Part of a small language model's weights.
Architecture: RMSNorm before each block, rotary positions, no biases in attention or MLP.
Training: a variant of Muon for these matrices, 616M tokens, 4010 steps.
MLP neurons of a small language model. Each row is named by its layer, matrix (gate and up: input weights; down: output weights) and neuron, and shows model dimensions 48-143. Each number is 500 + 50 x the weight over its row's rms, rounded and kept within 0 to 999. Numbers have three digits each. A neuron's up and down rows have the sign that makes its largest values positive.
Before each neuron's rows, "fires after" lists the tokens most often just before its 100 highest values on Wikipedia text that the model never trained on; "fires before" lists the tokens most often just after its 100 highest values on Wikipedia text that the model never trained on. A number after a token or word is its count.

fires after: " in" 56, " " 8, "born" 7, " et" 5
fires before: "19" 30, "20" 28, " |\n" 5
L9.gate273:435619542433574422584545525487558517472453479529514548546545534583479491498575389523526493509536573540494519468517424483504527529426424497475487535493480520487544488508534450475475555570587527550443583491512469468528478544522434498517459422452530559559557443519566574485501477492508499551
L9.up273:381533484377428467513459447477508593581484508420466478400484511510490602453457423506460451514470552500475444530502492535482527414466397550454488460474530455390458555411460461562490493485453510502561497545532512582504501451427510479526428547471407509421510512499494509410413549480492473469
L9.down273:562427497473558580552466512499632602410513503549496479528508520504502483470502553421485493553514435382562519447486478531635509579473444487532485446495357503535494434495508533519498399447518470486554502575505460479566478511497500459406533600562455438487441475505475477605462490543496560439

fires after: "." 100
fires before: "%" 42, " |" 18, " |\n" 7, "\n\n" 4, " m" 4
L7.gate104:499552539441580502520557511568526433516407528523549562494535482535542484467547445545500491506550508486482457484472495528478396480450540461434461493449487521508495454518477506570421573404456540594456475513485469492512410509417485506472567537504521517603498464580446438484493430510408379530
L7.up104:479455465557528563501522491551536492536539518365440585546523499526538564584564547386488403479464419497482563424467515400553515537566558497523477381566567494485388508524456500443580498488519572484438501513487498503476440545573525485490463454487419501495487493491467492513526431461457557503
L7.down104:446465537503499566543576423433551492561514545554480473499570471395539469480484514466440470504480514476480476478466529512470440546460519441456600500489493441495595416451610512635486455590572505430597592484541530565552461447452502506520419428551510549505499548492555391552499502488502402537

fires after: ")" 32, " is" 8, "," 7, "a" 4, " Bur" 4, " Br" 4
fires before: " a" 41, " an" 12, "o" 4, " was" 4
L5.gate466:551527485516476546521593530497508623494496559477453434513488522432598527492526406490491552578505493496479493525432577504540518520540451540529449468535508512543580569460481425536522440442466472446460497479433560494484476463464461470522553507472558607496587474599409431502486514362543617518
L5.up466:575454498506475498510466626465539600534460486471451634524465456534455492490559490536457520484466481478544527551564500503466516521438489641408444563505524489481466507575467508459423415449481514568512513453518538448449495504500567422540481483563508494558507435451536520562548476475413489579
L5.down466:562449404538469452594478541466529526538426437520438454515511503540576565449561411578514508576420518473461510525453573411408452444555479511522485531523478506605526484526634442525462568469522536532476494486437529502501505388496523443435486516514450475454497503549461478536565538478682419486

fires after: "." 73
fires before: "%" 25, " m" 22, " |\n" 7, " km" 5, " |" 5
L12.gate243:496540467469525425482496472478444476532447445449387464512476491478453442469531446498505540507525455529475636464558554430421579433582517390468539527532523502496471608496459530511517510634440524432575515557525446540550463554541537530523468501488454474512618515383445551565518565491474507566
L12.up243:593515499515573407480426603495502441471515522551423450499468507550511546472567576449524545446525470483481495543425436546455441516404486433444557478507515492551588400449517554532472497499547488482465487535524512487505445447489600351556500548463469519500479518519480540516505563491528516548
L12.down243:509589535451516373626461447496529429517432449539586441506525509471463492444579505480473550405533497570503583535488536496495514503545505401495432469536510487527511480527511535505472586554535526428437531472567626519519491525561523563391513527417416497470419487469434568509612566410490450581

fires after: "20" 31, "18" 26, "19" 25, "16" 4
fires before: "," 46, " |" 12, ")" 5, " he" 4, ")," 4
L8.gate338:470526491463520471668513534481517545510518496473556495492497541463542542484433577459521492512404491528477500489600507545552449523525503443470580513539508561517580445412469515568490525474480502502447515528572495484568496532456387471497534458518522533477495543602447533566469463508415491564
L8.up338:457475563499518508558514455527464506501592489432468484474551486487519448579593482467451511516430485466498572574412593445586543479546471540481511473571430598559461463566494552547425544496356435482539456537526448525507542458511484502522576568486541403449451515516492448532539478457541441426
L8.down338:436445430476516421570426505539488530371491531466529423529383525542540531534556558521522523435485449523556481498489439446561432543507512500511504545562479425451515437458487503397435489512511564523504559582470551492481494454482511426431606550481551575393500566507517388469560494436565490450

fires after: "," 16, " June" 12, " January" 11, " February" 10, "In" 8, " In" 8
fires before: "19" 38, "20" 31, "18" 16, "ired" 4
L8.gate195:493486506580615422424541495470484517445471461442471450464453483463599461505493532435520475357521506483510402445455542450532500534506520449509580439584426545493530466572445540586382479499512559497532576481524550517570507525516502596487445500506538551497556486578548589568470477483567480553
L8.up195:559533485486423495427527531452520502527444467490497579556579507523427428475600551408580485517405524505491495496493463468571497486480500597483518627411540497439449439498458432519492464378472503492476540612488450555577511603451501500465464558434532586473463467497501479408492473514559497449
L8.down195:490541477443418527540569518420515508449495464464549559469572561442501575475501517542474558473586401430443524487551546482400488470500533567567508400469538453484474417624515395603502440483536548463500510585538487592554556502505482486565435543502437447513577612471549484529515453527580526480

fires after: " " 71, ":" 9, "." 6
fires before: ":" 49, "." 6, " |" 5, " |\n" 4, "|" 4
L15.gate482:507547437502491517460455452562478442603508501425398525547460484432526495569530428471446505473491567554470532539577490529530497406493503517542469451553499437517501433524530535517465511549490510546577552498399462457562527406430367568504437522528408541517482461510521571532413494554545435499
L15.up482:561529464504395531545446512467433409503452464450499527557491550458561459503511547437433489492599494498557461470511442510465540419545471454518564468492469519498617565522524416555540491519499507536513542529586469520511497509415411458571420478490504510468532541476468413480500474429529501521
L15.down482:460514528527470403566594526531506555486569555406490487489564539557540451525450474461442548445486468489561421527414448496420545481468592630471530534585465440526593552466540590438472513617485467519482585456427474504574530464516554576462549369440515506500480486528499488520505478404480421407

fires after: "." 37, " (" 15, " " 13
fires before: "." 18, " (" 10, ")" 6, " m" 6, " km" 6, "%" 5
L12.gate389:577462486566468458432506466463541395522420460528458550621484518535507562562480516490455503508481484596526556593518483599498475534587383522475549578531428520559509435501520481444463472497449595485448524445490521521476572410434524493465551490546523567493579444532487495410515540468413464560
L12.up389:484460362492483446542419545570494558556535495472477491510407502460541561469541459479555534466559415613445484526485515436489468484528524430581560462521495457465440559545417416593495553501456441510501564463608495525560499565542517524432427542520472511510454485448466514443515555482467531506
L12.down389:497552469408421492546465431551426581503572496492574494491516451491563433452519498464474542549560493455589525541481423435479430472501478404532437500459482379467514527365543481482475460463484455440602543474462460483524465501543503497488464477483490395424515554457510538562506480509476456428

fires after: " " 80, "," 5
fires before: "," 65
L10.gate333:352458491406555538481489573513405534482455539413480568482575547462561526549549507544523543580435459455505507514501509553499502505466481458561526527490504478456508528581531456423463497464518531522499478482424468563417572484489415487427493579467562481434460514401543494543426414449499459484
L10.up333:493478453528547497571516419476510473571506460504421455495524485476464584473468523445474521513486422549575463556509514539487550388526490550477482442555481586503493567616553527484534482470444508453523487481516514506533511493436542538415600612489442540489573567477485593517473456496501510450
L10.down333:537487452471503506555604522551578520487477525413496497523454613478513494457450476528557546494484527515489579466524501518498375446468443583520560536497575473548507562565490506511431477469442432558544472469426554514499479521535450434504500438434468614499532507499470387485533480587514546630

fires after: "0" 30, "1" 9, "2" 7, "6" 6, "th" 6
fires before: " " 82
L12.gate298:464507424554497559499460366533498542540492436464463438563459472533555518464453518398472518570490580513504515498483484406489463493576445573558508619509419490507536516548450515485568549452548492529485443485461566471431502520501452463529467541491486534499589506509507498516511539438641528456
L12.up298:446516458583516458569537511456452518523505549457482490425494565606600426515518477493542449440482574594496567591487436461528498527533587498470556562490469559522407482520599447549518471503608435436609469523469532478541512529516482476586459510520543418504500393408535466513558471563502498464
L12.down298:506482490456527573435461544544516531524528521442500531487507416616529527511433530459466516406516477519569484473476486564521559516518468521536434560523506531522591543522450472425535461543589517509572578549477453512501508516492485502569545536456474509573474526566583447503488531656527500643

fires after: " |\n" 59, " K" 6, " a" 5, " in" 4
fires before: " " 54, " \"" 6, " Total" 4, "ob" 4, "k" 4
L12.gate211:531574465495496554457543595441465444442478506441484454560447459641473505528554460610437491497491422523571435511576517558456473482431448520642574515468544554487555407546544473523475511535487437450484441476479477496473468589473498540505503520602516504462499495475454491436415419416565503542
L12.up211:475490447457421505491528501404479518503544478500411495453444550449589587519467493454558460589528481547489489436517461544428463471516390478448414473556460478531482519542445558484587500553607460543503537499488460528550521587467533519449491495545490541513494489555427535406484461570493510513
L12.down211:388485472483473480418432512451527414624501484503581477519504524553514483469498488528531611517531520573493548593511458512573472578537498492480515477438471466534514492494448571548450521485435484560394477507543491519524508561516474504493449514522585559514597594524465470516422523536464492564

fires after: "|" 42, " |" 5, " " 5, "04" 4, "P" 4
fires before: "4" 20, "3" 14, "5" 14, "15" 5, "05" 4
L15.gate313:501473544544494471464484524432405515476575559519526420536511407456513430399525517450574487639451448433449504573427503517474467474500509545507440487527501489597442452521455545480447507413409507505495486475478570513470528484378466455516563485540484484558547467451420567586456421511521525558
L15.up313:440549578576548534570525548564540509448537455464403392569538530493509494482499471542538573394580517515439538521506446477561502553428494423489482414516492546530424641465483551468417486537507457475491488438563551419538545425480520522521445530610564468514535416530527447420456469522522430557
L15.down313:449475512581568566611482477403398533508503461512553429472567439497519498571451572462530560435541500446524387463478533533481520520513446477551489443476419475490508595561471454477491510556471530468511418469416534470521529506555450511509526470572548364508497537475436481385522461551416515479